Weights of a small GPT-style language model, trained from scratch on English Wikipedia.
Architecture: rotary positions, untied embeddings.
Training: a variant of Adam for these matrices, 274M tokens, 9364 steps.
MLP neurons of a small language model. Each row is named by its layer, matrix (down: output weights) and neuron, and shows model dimensions 160-287. Each number is 200 + 30 x the weight over its row's rms, rounded and kept within 0 to 999. A neuron's up and down rows have the sign that makes its largest values positive.
After each neuron's rows, "raises" lists the tokens whose logits its output raises most directly, leaving later layers aside.

L4.down521,226,184,175,167,217,271,283,208,221,204,224,170,193,240,168,239,184,175,191,229,182,169,183,167,226,216,206,183,190,196,190,191,223,242,209,169,195,201,236,198,238,189,214,199,175,239,219,266,225,199,212,209,212,196,259,173,244,221,226,222,199,230,217,173,183,215,223,191,362,184,217,213,230,200,295,210,216,167,176,411,181,240,227,235,205,190,175,240,236,207,176,170,157,238,171,202,224,231,226,171,227,182,145,217,184,225,197,177,224,192,178,172,242,232,169,210,191,199,225,180,208,163,158,198,203,167,215,191
raises: "'", ",", " and", "’", " ("

L6.down353,234,168,192,183,220,177,187,192,168,223,185,220,211,150,240,194,225,232,177,189,196,247,236,209,190,195,165,180,251,184,177,215,233,184,182,216,241,157,193,252,172,177,187,231,234,222,233,188,164,263,196,189,227,157,169,222,197,210,224,251,207,163,209,213,188,174,198,250,348,252,178,171,192,228,238,200,172,172,231,424,235,200,218,169,215,202,262,184,188,233,202,194,219,175,233,227,172,215,227,198,198,208,198,190,198,176,185,203,189,157,264,215,218,219,213,226,182,185,170,207,234,199,167,202,251,200,234,174
raises: " and", ",", "0", ".", "1"

L10.down683,223,238,216,207,204,212,200,203,166,204,213,180,164,215,222,212,198,159,196,138,155,228,191,220,181,170,256,172,182,215,111,229,190,218,185,186,194,184,242,198,221,239,203,235,223,199,211,183,185,209,164,239,227,160,182,199,157,156,204,186,184,216,232,192,130,146,238,171,255,229,206,234,235,197,281,218,228,180,189,142,181,250,224,171,243,225,198,210,263,169,233,186,185,162,190,206,199,218,185,209,206,255,160,223,180,135,157,214,208,188,204,200,205,208,213,235,176,166,204,193,220,206,170,219,153,190,211,189
raises: "'", "’", " their", " they", " its"

L11.down142,245,177,194,185,240,269,225,227,172,248,236,230,198,237,162,179,213,207,167,151,188,151,203,236,206,184,193,239,245,223,220,146,214,178,232,207,208,200,183,194,194,194,189,244,171,188,231,223,152,217,223,158,189,210,259,170,201,177,159,194,226,234,247,273,132,228,194,255,97,204,175,176,222,205,85,211,242,222,227,137,202,196,242,233,227,218,183,168,185,203,198,146,154,190,224,241,211,261,214,145,285,164,158,219,210,241,266,161,188,223,250,235,208,196,237,221,218,203,234,179,194,198,177,173,190,203,236,183
raises: ":", "'", " :", "’", " –"

L9.down78,164,191,225,238,191,179,172,254,217,229,225,205,154,188,207,186,172,218,252,192,228,206,196,234,154,240,178,190,248,252,151,172,177,191,208,212,180,174,149,202,143,169,201,162,216,195,182,201,243,213,179,210,181,208,167,207,206,200,203,199,198,175,181,250,186,188,205,182,139,175,165,197,170,178,198,202,178,220,198,188,213,207,163,222,212,230,174,179,234,171,228,124,239,157,188,139,188,218,161,199,227,175,205,166,187,225,136,225,144,240,207,215,218,189,222,196,200,224,165,219,198,216,192,186,177,179,215,210
raises: "of", "e", "emaker", "ing", "ed"

L8.down488,248,189,201,204,211,211,217,212,159,208,167,166,199,217,170,175,237,208,167,228,215,174,197,206,123,154,149,202,247,188,189,216,223,198,171,192,184,241,234,230,208,169,186,177,178,167,197,188,122,204,191,162,257,138,216,188,208,224,220,194,191,161,268,196,244,147,148,263,283,131,172,167,219,198,279,229,239,184,224,257,190,218,204,201,238,243,171,221,207,209,214,216,152,206,164,219,159,188,230,229,248,193,200,149,193,233,162,210,206,208,239,226,162,193,195,185,214,228,182,190,178,203,203,189,257,197,182,179
raises: "-", "0", " ", "1", "4"

L11.down770,208,185,221,189,160,217,231,204,188,182,220,161,205,199,181,134,168,240,188,138,126,159,249,246,237,161,226,236,143,173,239,206,198,192,186,233,161,176,219,208,208,189,184,242,145,213,190,220,195,181,238,166,200,251,220,190,237,206,111,215,195,141,210,216,212,189,199,252,180,197,199,237,228,193,175,196,189,240,203,251,199,236,175,213,172,201,205,139,219,167,218,171,128,178,153,217,125,182,203,162,215,158,184,181,212,196,182,186,184,223,204,215,123,185,238,220,214,180,220,163,182,211,200,170,211,202,235,203
raises: ":", " →", " :", "(", " place"

L3.down1022,236,172,204,147,218,170,260,223,145,220,224,188,194,214,184,207,171,228,184,217,201,196,186,201,197,188,196,163,201,175,232,205,232,206,204,209,185,228,206,267,227,171,186,162,204,219,193,271,234,182,236,184,182,191,234,164,249,199,200,227,198,190,184,211,209,229,183,213,288,190,194,190,243,196,235,188,197,232,168,393,157,186,208,206,241,202,203,221,159,232,261,176,169,246,138,185,237,190,194,173,212,238,228,221,214,198,172,160,245,216,164,209,173,215,169,238,181,219,242,216,176,161,206,197,219,191,194,188
raises: ".", "i", "e", "-", ","

L3.down524,225,207,249,171,267,219,224,186,210,213,178,201,191,175,210,221,223,222,124,181,199,236,195,195,147,178,142,247,250,202,168,273,160,213,209,245,195,233,172,239,173,227,153,174,243,152,224,242,203,206,122,204,196,167,273,220,151,182,196,224,153,193,200,169,211,241,175,177,195,206,203,211,238,205,182,232,142,151,207,314,171,167,225,203,216,174,177,170,165,201,210,218,180,190,241,201,209,222,187,173,194,208,173,204,189,224,200,189,165,207,216,164,240,217,150,215,166,206,183,160,228,221,205,169,190,240,185,181
raises: ".", ",", "0", " |", "1"

L10.down151,193,166,206,166,233,168,216,129,176,172,179,183,172,160,188,184,195,203,176,233,245,210,187,186,211,217,205,180,227,195,179,219,197,253,196,251,228,213,234,198,210,133,159,156,186,218,217,201,222,218,219,168,230,209,204,204,161,218,188,233,200,167,190,237,196,183,185,209,404,185,201,212,235,205,289,204,169,157,239,325,148,251,207,232,212,210,185,183,228,195,208,246,182,205,180,191,224,176,216,157,246,185,223,203,195,247,180,181,189,227,208,291,184,188,208,242,213,153,231,213,182,239,161,200,210,188,200,168
raises: " ", ",", "0", " (", " \""

L9.down379,161,173,185,235,156,220,189,217,178,262,162,175,257,202,171,203,205,157,243,253,271,201,157,206,259,226,225,216,200,171,207,222,252,213,197,240,165,214,225,227,236,181,213,231,225,156,194,215,122,162,173,158,211,145,163,217,196,182,204,148,229,177,183,173,229,195,205,148,209,210,167,205,213,222,250,197,214,160,195,237,175,217,170,175,211,214,250,214,230,200,225,176,227,213,201,186,187,172,199,245,208,227,202,213,182,191,206,238,161,235,211,199,242,168,221,188,209,171,203,258,182,195,169,155,202,207,255,195
raises: " its", " it", " an", " what", " him"

L3.down350,236,181,212,196,272,169,181,206,201,237,239,205,224,225,243,197,184,164,199,186,175,221,212,193,162,182,179,175,208,184,147,227,203,183,188,206,234,199,146,171,210,218,179,140,190,189,224,244,207,216,149,158,208,212,223,202,156,220,197,213,174,239,189,146,206,224,236,208,309,218,195,192,227,174,254,210,187,162,220,371,232,228,193,160,228,165,211,202,192,219,233,206,219,219,178,181,188,166,154,199,186,232,214,169,167,214,242,169,159,178,255,155,269,184,232,194,222,198,223,177,188,152,195,176,183,242,203,178
raises: "\n", " |", " and", " (", "1"

L8.down445,207,208,181,216,231,175,197,252,217,179,211,195,227,227,160,227,184,238,206,219,204,237,156,225,164,185,204,186,236,178,181,189,175,191,214,197,186,249,207,220,170,207,193,196,204,226,212,208,151,203,230,150,209,248,248,169,192,218,182,178,227,164,207,221,295,203,200,291,282,175,172,203,231,218,232,171,200,209,174,285,160,187,217,214,226,244,188,208,160,217,228,209,223,185,186,204,242,134,172,185,166,160,181,178,187,287,190,176,167,254,212,241,224,173,180,114,206,258,199,216,223,187,170,184,243,220,200,133
raises: " ", "s", ".", "8", "4"

L11.down497,180,169,206,236,183,213,240,247,188,193,245,203,220,185,196,228,168,229,164,192,182,160,212,203,207,242,220,208,195,250,217,190,257,233,183,232,167,239,166,232,152,182,179,234,199,182,221,190,220,186,161,224,219,227,211,197,215,225,173,185,186,246,181,209,244,230,194,207,79,214,196,214,138,228,142,211,218,229,180,339,213,164,208,173,152,204,227,146,208,202,177,185,203,198,182,223,273,114,226,200,145,242,221,205,221,231,216,217,219,249,192,169,197,173,216,235,206,188,198,196,217,189,241,143,176,189,230,192
raises: " ", "\n", " twenty", " sixteen", "off"

L4.down1016,212,209,195,195,194,222,251,236,194,166,207,151,167,261,159,205,211,165,204,225,192,183,197,212,226,199,190,202,167,203,222,198,209,228,216,160,190,196,219,212,220,175,180,207,188,228,226,267,213,214,215,230,191,197,279,208,213,213,234,204,235,219,196,200,164,193,190,197,326,176,211,194,220,175,252,215,210,188,188,487,181,233,220,239,205,166,183,248,260,220,216,191,154,222,194,188,220,193,195,172,218,162,190,230,160,231,193,209,206,198,181,185,240,256,177,188,189,174,201,188,209,182,135,223,179,160,198,186
raises: "'", ",", " and", "’", "-"

L3.down571,248,183,204,200,211,216,177,202,176,245,177,168,164,204,221,189,213,200,205,167,165,183,250,184,229,201,228,196,178,169,198,228,191,180,188,165,200,216,234,185,174,156,237,224,189,195,202,189,203,208,219,159,218,229,198,187,237,222,167,240,183,229,242,223,207,177,206,188,488,183,216,175,193,206,304,195,222,223,197,406,183,172,206,232,223,194,183,180,171,197,235,200,184,230,201,233,185,183,200,196,192,207,200,178,155,182,232,190,201,224,199,227,209,213,223,196,164,200,225,204,209,190,222,228,245,230,242,201
raises: " of", " to", " and", " with", " from"

L10.down597,177,235,159,178,223,210,152,227,207,201,259,190,239,175,245,255,213,156,188,183,126,198,120,239,175,232,176,187,233,201,243,199,165,178,255,178,219,197,234,155,178,178,238,225,240,232,215,223,202,187,205,141,202,249,159,194,174,225,178,226,205,204,238,227,177,218,147,187,245,212,219,221,180,206,216,146,182,253,159,244,198,129,257,203,291,179,152,186,137,203,180,249,201,225,210,201,255,184,228,180,176,254,212,189,267,183,174,204,224,205,197,153,249,198,217,227,163,199,182,162,190,170,252,183,221,204,208,199
raises: " and", " as", " throughout", " at", " in"

L10.down690,205,171,210,176,157,190,218,203,143,244,171,141,200,212,155,209,180,197,156,230,206,222,220,208,166,211,178,224,174,166,216,205,242,170,130,265,204,207,214,214,186,231,170,255,201,217,167,195,199,234,195,203,185,206,274,177,210,191,245,177,146,182,181,234,183,193,275,231,235,180,226,213,219,234,173,223,186,227,180,232,188,260,195,192,181,151,182,167,279,241,203,163,200,240,274,173,197,197,183,182,211,157,230,207,204,222,231,118,140,223,188,195,230,183,167,197,185,143,190,222,180,260,207,193,146,212,187,213
raises: "),", ")", ").", "–", ");"

L10.down572,203,198,191,174,212,149,203,176,213,152,173,196,168,173,189,250,218,184,193,135,206,209,151,215,165,220,200,184,225,210,211,187,201,183,199,223,215,210,239,179,202,177,179,214,257,219,177,189,191,196,192,211,197,135,171,159,176,232,278,188,200,175,220,262,230,158,216,273,299,168,208,257,258,237,288,237,179,181,159,250,177,195,240,222,183,243,188,155,234,211,215,240,211,174,230,221,207,179,191,246,170,230,192,154,189,222,187,214,231,186,212,242,201,210,189,212,217,181,192,185,181,168,156,211,231,202,221,168
raises: " all", " and", " one", " not", " on"

L11.down643,190,225,208,232,179,191,199,172,186,159,231,138,192,206,166,210,218,169,185,186,151,173,256,206,201,169,142,216,248,220,228,166,210,173,205,191,199,171,246,185,169,187,239,204,239,236,184,218,214,167,204,175,212,150,161,224,215,185,178,206,232,122,183,221,188,180,208,179,294,179,147,208,205,176,243,245,173,221,190,345,212,179,196,225,225,240,189,210,210,197,211,144,170,239,234,258,189,255,238,209,195,204,139,222,202,201,186,206,195,147,221,231,226,234,178,172,186,169,198,167,181,212,198,181,170,206,263,205
raises: ",", "'", "-", " to", "–"

L10.down578,200,166,250,192,159,198,180,253,213,192,176,160,174,186,179,156,156,218,231,233,202,187,206,189,205,173,212,194,86,201,142,163,185,216,219,190,180,159,201,271,230,211,183,183,205,187,211,165,229,227,224,202,224,149,173,242,218,217,198,207,186,215,174,164,229,226,240,193,201,169,202,226,218,192,182,167,217,212,209,240,177,247,174,207,147,215,201,190,257,218,244,173,185,156,207,191,149,167,189,220,246,197,177,183,196,193,266,217,138,277,246,178,191,222,248,215,222,239,197,269,174,175,176,128,185,178,205,204
raises: " the", " it", " a", " its", " an"

L4.down743,210,181,256,222,194,222,239,138,198,248,178,200,225,203,168,246,203,208,187,265,203,178,207,206,150,218,206,172,180,205,163,210,176,218,165,251,185,188,206,192,164,194,197,183,144,169,230,236,170,221,206,227,227,173,157,240,145,221,241,98,116,208,213,157,268,199,192,217,311,162,211,217,270,229,230,222,205,237,198,219,204,217,174,203,223,230,190,158,159,226,289,179,147,173,157,211,192,202,170,175,238,161,185,148,192,199,239,219,201,218,192,177,212,207,152,184,193,161,159,185,175,193,203,179,192,228,156,190
raises: " ", " the", " a", " an", " |"

L6.down403,191,236,190,176,178,197,209,235,187,259,188,235,191,229,214,215,189,228,185,204,238,230,218,199,169,250,190,123,239,216,239,138,218,188,197,166,159,201,259,241,225,198,277,212,205,263,198,322,237,207,241,204,233,177,177,194,229,173,149,215,249,168,211,192,204,198,205,214,191,151,180,207,216,186,186,189,180,192,220,193,186,248,210,199,224,193,227,146,217,188,219,175,157,224,180,212,187,250,226,136,171,194,204,214,176,187,184,146,212,188,201,161,228,249,198,187,221,237,235,126,237,244,162,149,239,176,196,171
raises: "i", "ing", ",", "ed", "y"

L3.down27,182,163,162,236,194,229,248,246,216,196,257,240,203,177,206,214,159,167,178,176,219,211,174,214,200,187,191,184,229,197,173,241,188,195,254,216,175,217,253,179,249,194,211,215,183,284,223,225,213,232,222,264,231,182,218,209,190,305,205,215,188,243,236,200,212,182,187,196,225,163,246,192,262,205,224,233,195,241,198,262,193,212,205,199,231,207,197,225,207,243,228,221,183,237,216,177,211,204,174,195,214,206,180,198,140,249,175,180,261,220,196,228,243,234,180,183,183,216,222,176,211,184,243,206,159,162,220,255
raises: " and", ",", " (", ".", "'"

L3.down288,198,132,197,226,248,164,182,187,206,199,134,191,215,179,219,246,193,252,185,191,213,223,214,191,178,149,210,154,179,227,179,170,192,169,179,201,230,212,192,214,151,217,220,214,183,246,204,228,197,199,232,175,240,147,246,202,235,170,196,203,195,196,206,236,195,227,169,211,351,165,272,184,220,188,325,199,203,140,187,431,196,199,237,200,200,184,225,230,200,210,248,256,223,202,199,167,203,213,174,248,164,153,184,195,185,177,226,151,170,213,197,227,210,175,181,197,195,214,162,165,228,181,195,171,254,167,260,188
raises: ",", " and", "s", ".", "-"

L9.down595,196,178,191,220,207,218,180,208,222,196,190,190,195,217,142,210,242,229,189,191,235,127,227,171,220,170,244,218,199,176,195,207,238,176,227,190,181,195,219,251,209,203,196,166,226,168,174,209,183,199,188,172,199,164,162,249,205,226,253,174,208,193,251,184,195,128,202,198,364,159,188,171,181,184,297,197,205,199,201,351,225,233,153,208,193,240,198,198,193,183,250,226,207,195,164,116,195,183,174,245,248,193,189,238,249,205,223,174,218,208,202,203,172,137,204,200,234,171,201,197,178,158,178,212,199,214,242,211
raises: " a", " his", " an", " its", " their"

L4.down111,212,188,165,171,200,228,214,202,232,167,181,196,167,225,203,254,187,193,203,211,200,177,187,218,219,181,213,209,218,230,215,229,173,250,200,189,212,224,215,178,229,200,208,179,226,153,207,225,194,198,221,113,180,226,228,251,208,193,243,218,142,217,200,250,213,227,227,163,403,210,196,166,218,213,228,176,181,184,191,414,235,179,208,208,236,177,206,172,205,214,146,257,180,194,173,220,243,225,196,208,173,200,210,191,172,220,240,204,164,202,154,222,185,209,205,156,192,202,198,140,236,193,198,200,202,261,193,171
raises: " of", ",", " in", " from", "."

L8.down228,228,161,192,195,228,232,200,189,137,275,175,239,194,207,223,246,174,226,196,242,184,214,235,188,194,192,173,160,207,192,193,218,193,153,206,185,183,177,211,236,185,228,193,232,166,189,231,166,227,242,191,175,188,165,208,176,188,206,179,183,225,218,228,260,158,201,216,243,158,161,221,192,209,168,244,228,183,240,179,156,174,175,204,198,192,200,184,185,183,201,238,231,259,227,186,184,151,197,206,189,155,149,253,153,206,230,237,196,227,274,237,226,175,166,169,199,153,220,163,206,220,220,198,189,225,181,216,196
raises: "-", ";", " for", ",", " to"

L8.down730,218,188,177,248,225,145,272,207,251,222,158,164,160,212,221,176,200,226,220,260,190,217,187,200,190,182,207,194,197,234,167,222,147,197,179,184,199,192,191,182,234,222,233,231,219,280,233,263,206,226,219,199,192,248,230,231,218,168,209,211,209,198,193,250,235,249,202,227,204,230,239,243,245,184,230,263,186,218,196,182,184,171,194,214,226,271,198,158,244,237,229,161,162,199,203,222,181,254,179,162,225,220,161,186,174,184,197,147,167,215,176,151,252,200,255,261,227,186,196,195,211,218,91,196,173,176,196,238
raises: ",", "e", "es", "i", " that"

L6.down331,261,189,210,228,216,161,241,207,207,207,194,236,183,190,160,175,220,164,214,213,223,208,185,177,190,228,223,154,209,210,212,231,226,205,194,243,193,200,183,231,173,234,162,191,199,206,203,228,208,247,175,180,194,186,220,179,171,237,213,232,184,211,225,173,218,172,171,207,367,159,187,185,204,173,239,237,178,184,216,350,244,177,213,176,231,248,169,226,202,188,252,190,209,173,215,180,224,194,163,186,222,186,185,200,189,196,197,196,199,188,200,212,204,163,185,147,279,124,212,174,199,190,156,166,157,197,175,176
raises: "\n", " and", " ", " (", " a"

L11.down365,227,181,213,235,284,158,222,210,223,144,184,191,259,216,210,171,200,190,130,183,224,177,209,263,213,254,206,175,203,254,187,234,239,215,226,263,189,199,142,228,219,229,136,205,168,236,175,184,209,221,211,211,198,206,210,209,164,232,197,215,199,228,227,156,191,210,194,203,186,164,214,188,208,231,256,212,199,216,218,283,214,223,180,190,176,201,156,151,202,213,190,160,206,216,182,153,223,184,201,199,194,203,225,169,205,185,176,139,236,276,225,209,184,209,203,225,155,167,193,183,211,215,245,179,160,222,207,175
raises: " ", "\n", "-", "===", " ("

L10.down525,210,222,210,178,184,166,213,201,202,230,229,177,280,268,159,218,169,151,178,215,144,219,187,228,196,169,225,201,185,185,157,189,201,200,182,188,178,171,190,177,198,204,236,191,201,169,225,186,119,179,157,156,233,188,215,231,196,204,152,188,233,198,162,165,112,162,241,169,219,199,154,221,234,171,202,236,175,240,178,232,199,202,256,230,220,194,202,213,252,233,137,192,231,178,139,225,227,258,180,238,226,233,192,218,179,186,136,196,168,180,206,203,199,163,202,195,209,215,248,189,202,160,171,210,180,221,237,176
raises: "'", "’", " he", " it", "ly"

L11.down448,241,188,198,184,167,196,188,200,193,138,166,203,208,190,241,270,237,204,183,237,206,234,189,220,218,196,214,205,180,235,215,170,237,131,184,275,228,224,210,160,192,238,229,218,200,226,153,186,213,212,211,199,199,162,203,217,224,202,214,141,165,215,148,187,175,218,201,188,252,176,259,239,230,213,259,239,191,210,204,134,218,203,211,241,189,198,216,197,201,191,225,162,215,228,222,194,179,204,202,181,161,203,120,180,171,206,201,160,172,223,204,192,186,133,180,165,139,173,239,204,169,211,225,193,207,183,184,189
raises: " time", " times", " to", " length", "through"

L9.down958,217,177,182,210,184,212,191,246,236,241,268,205,175,229,200,183,214,182,172,221,222,194,253,244,190,204,197,206,177,188,171,231,205,216,186,183,136,203,204,253,197,141,188,230,191,269,199,207,261,148,180,180,174,269,203,209,178,240,214,205,200,166,175,203,207,210,168,190,120,205,145,164,220,197,160,238,180,180,243,206,235,173,202,169,109,186,189,156,209,224,205,183,261,206,201,166,176,225,167,206,196,115,228,218,169,218,203,161,196,247,190,202,194,164,194,206,280,223,150,214,173,197,210,161,160,182,209,220
raises: "ionally", "ed", "ing", "ered", "emen"

L6.down140,189,225,177,216,210,166,179,206,148,182,273,167,230,243,183,196,178,221,157,190,165,255,200,210,211,187,197,193,220,176,183,192,241,186,166,215,199,182,207,225,248,185,218,214,221,213,223,267,218,213,183,197,237,175,189,237,164,231,181,217,140,215,222,223,166,153,172,234,341,214,187,198,171,212,282,199,180,227,189,328,159,204,178,186,179,239,175,223,166,246,234,206,186,153,148,162,254,190,219,228,233,211,223,221,203,157,196,185,189,170,185,190,196,205,175,173,226,179,194,202,156,193,167,202,204,153,224,200
raises: "ing", ",", " and", " (", " to"

L10.down632,179,140,198,208,168,189,190,210,186,205,154,206,225,187,182,190,194,198,184,146,167,198,188,204,180,254,183,177,203,163,117,217,248,200,199,222,227,130,185,209,211,207,200,237,222,216,214,208,171,274,169,155,230,162,211,194,165,255,211,180,175,122,190,175,223,239,183,192,254,161,186,174,184,244,198,163,196,164,194,238,248,197,181,190,242,216,240,171,193,218,254,147,180,188,213,205,158,228,181,169,242,168,195,144,212,226,196,236,195,167,237,240,204,218,172,152,204,204,187,213,130,161,180,214,143,168,210,213
raises: " and", " (", " ", " |", " &"

L8.down56,191,149,159,156,241,150,237,182,211,198,221,201,225,216,183,217,188,215,179,175,211,205,167,192,145,203,246,161,248,233,202,235,248,163,155,157,181,201,211,191,168,223,197,220,191,205,184,158,151,198,214,176,249,193,182,222,163,199,170,251,208,162,193,240,207,225,204,244,218,152,160,183,204,160,243,257,237,170,171,236,163,215,258,223,162,235,189,217,197,217,232,166,134,184,169,212,216,199,194,228,206,213,191,202,244,215,178,221,156,178,267,226,200,204,251,196,244,211,152,184,202,202,159,179,169,192,203,247
raises: "'", ",", " and", "i", " &"

L8.down712,214,203,234,213,136,225,204,182,194,223,186,214,216,203,187,191,187,201,158,175,238,138,215,176,197,187,182,201,189,204,214,211,174,183,195,176,160,163,208,211,191,191,188,218,196,218,228,220,201,195,198,169,221,162,196,223,162,201,260,240,186,198,207,227,210,206,200,223,210,195,238,154,230,183,203,209,195,214,170,284,197,198,205,205,181,189,260,171,175,194,278,202,151,209,198,166,159,214,234,214,227,163,220,178,234,199,221,203,260,231,202,166,230,183,189,175,245,191,182,241,180,156,239,152,140,233,227,192
raises: "\n", " |", " their", " its", "|"

L6.down107,208,191,196,187,195,176,208,254,169,199,244,176,168,249,193,199,199,191,229,173,223,201,221,166,215,203,205,208,206,177,168,200,136,191,190,235,194,211,201,161,240,214,199,207,142,186,155,236,207,173,206,239,193,183,188,201,194,208,270,188,156,253,188,230,228,190,206,242,262,167,235,177,245,218,237,230,225,211,197,203,155,194,136,261,234,199,150,125,224,219,174,210,174,228,192,220,221,138,163,183,175,219,199,242,176,137,236,172,169,234,205,243,166,208,182,225,231,202,139,226,195,202,202,166,186,228,154,214
raises: "),", ")", ")\"", ".)", ")."

L6.down2,218,221,181,207,248,214,166,217,182,190,201,150,222,197,244,208,194,179,145,188,104,200,225,212,208,187,263,182,192,173,218,197,179,234,206,176,205,209,237,227,174,187,219,171,202,230,207,192,216,185,205,159,214,213,195,229,162,209,199,209,190,215,207,202,196,181,214,246,395,233,174,175,229,179,338,222,230,235,186,382,206,168,204,232,211,217,234,170,187,179,198,220,206,190,166,184,270,192,210,191,190,166,181,203,209,206,191,193,180,226,221,181,208,183,214,190,220,236,215,189,164,152,200,191,178,205,201,201
raises: ".", " and", ",", " in", ";"

L10.down530,184,189,184,211,141,190,164,216,206,208,256,189,202,243,199,226,159,224,188,223,223,193,207,167,237,185,251,245,230,143,194,198,221,245,152,201,174,164,196,283,282,216,192,182,238,149,242,189,157,146,191,219,167,211,166,268,194,198,215,164,169,203,189,191,204,221,219,221,258,151,201,188,250,222,203,208,222,166,186,254,144,201,139,213,145,227,169,171,215,180,214,165,226,196,136,234,204,190,186,195,222,161,224,231,189,215,259,199,196,215,251,195,176,256,232,220,230,226,160,200,165,237,221,183,207,246,227,207
raises: " him", " his", " it", " you", " its"

L3.down976,227,234,258,183,242,205,208,178,187,254,209,194,224,215,156,221,146,197,204,193,218,233,200,196,167,189,181,237,205,187,155,177,209,187,216,210,252,229,219,182,186,218,233,186,206,209,208,241,214,198,166,148,213,186,200,206,157,220,159,180,167,217,167,235,190,201,152,232,272,163,186,210,260,243,195,218,217,137,235,458,234,195,190,195,210,200,207,194,186,196,224,196,203,197,234,201,207,203,218,208,193,177,187,186,183,223,261,197,160,202,226,186,201,134,201,173,190,162,212,174,235,230,243,190,191,206,167,203
raises: "1", "5", "0", "4", "3"

L11.down94,238,260,183,225,233,227,160,193,191,158,166,225,178,200,176,215,221,190,171,240,229,143,251,175,194,199,198,196,215,188,171,171,210,200,177,235,212,226,246,180,197,195,179,160,225,210,207,213,223,243,173,238,184,188,160,260,198,202,214,199,204,176,229,235,229,176,202,257,397,215,226,235,197,169,308,252,224,193,207,359,184,244,147,210,175,213,165,185,227,185,224,213,158,209,170,231,198,189,187,154,219,173,217,159,214,202,172,200,202,212,232,201,177,229,186,200,228,170,198,225,197,202,217,255,174,226,209,197
raises: ",", "-", " to", " |", " "

L3.down462,219,207,181,190,210,246,286,208,199,223,190,157,173,229,159,223,164,170,203,179,180,203,178,181,210,229,212,195,171,209,215,165,225,236,219,160,168,193,237,185,198,213,212,218,181,238,199,282,216,219,204,185,176,200,272,233,216,227,200,205,219,226,206,215,157,202,200,223,327,165,221,201,245,201,265,188,214,185,190,331,184,219,212,248,193,218,203,257,223,233,224,180,181,226,169,202,207,212,189,202,242,183,174,242,181,226,189,175,229,189,187,178,256,262,166,198,171,216,241,199,200,187,164,190,218,218,190,188
raises: "'", ",", " and", " was", " is"

L11.down884,234,205,110,149,243,131,215,226,194,281,203,149,204,186,161,237,208,239,252,236,228,180,218,248,209,121,204,190,174,250,227,193,201,230,188,210,210,222,206,201,189,193,171,202,228,184,190,203,205,309,221,195,201,213,180,211,235,234,201,207,202,252,230,236,181,235,181,210,233,207,187,167,156,199,252,157,173,217,161,170,248,219,177,207,155,234,155,238,144,228,239,218,196,201,242,187,193,215,215,226,195,219,186,182,181,206,220,207,269,220,258,225,190,197,221,194,190,146,242,187,175,152,227,186,174,235,226,229
raises: "\n", " for", " of", " in", " to"

L10.down1017,216,238,254,149,197,203,223,221,188,176,187,247,191,203,162,268,221,187,183,193,236,153,240,204,179,187,178,210,256,161,138,179,173,232,206,193,245,234,219,210,178,162,212,168,190,201,175,221,175,298,193,213,209,130,191,196,219,242,214,183,214,188,241,167,197,195,191,204,363,199,183,207,220,194,295,197,188,147,182,275,218,216,203,247,169,213,204,140,197,169,227,188,152,203,200,210,206,253,191,159,221,167,198,166,190,210,219,186,144,258,223,231,224,198,195,181,190,185,225,176,206,178,184,203,216,226,207,235
raises: ",", "-", " |", " ", " ("

L11.down956,187,211,252,215,224,211,235,194,199,220,194,193,181,228,202,177,199,210,181,169,196,222,198,213,178,262,124,240,193,205,163,191,222,222,193,215,222,238,185,174,164,178,166,190,189,209,208,231,190,262,158,200,222,202,209,228,196,210,134,208,222,175,205,211,192,151,181,189,361,242,169,215,230,235,248,222,206,170,161,365,240,175,211,193,168,208,184,194,236,169,220,223,185,222,191,176,180,248,190,212,227,163,146,143,172,205,194,184,165,223,212,203,201,214,178,225,249,215,224,159,191,185,186,203,193,216,216,200
raises: "-", "–", " and", " ", "0"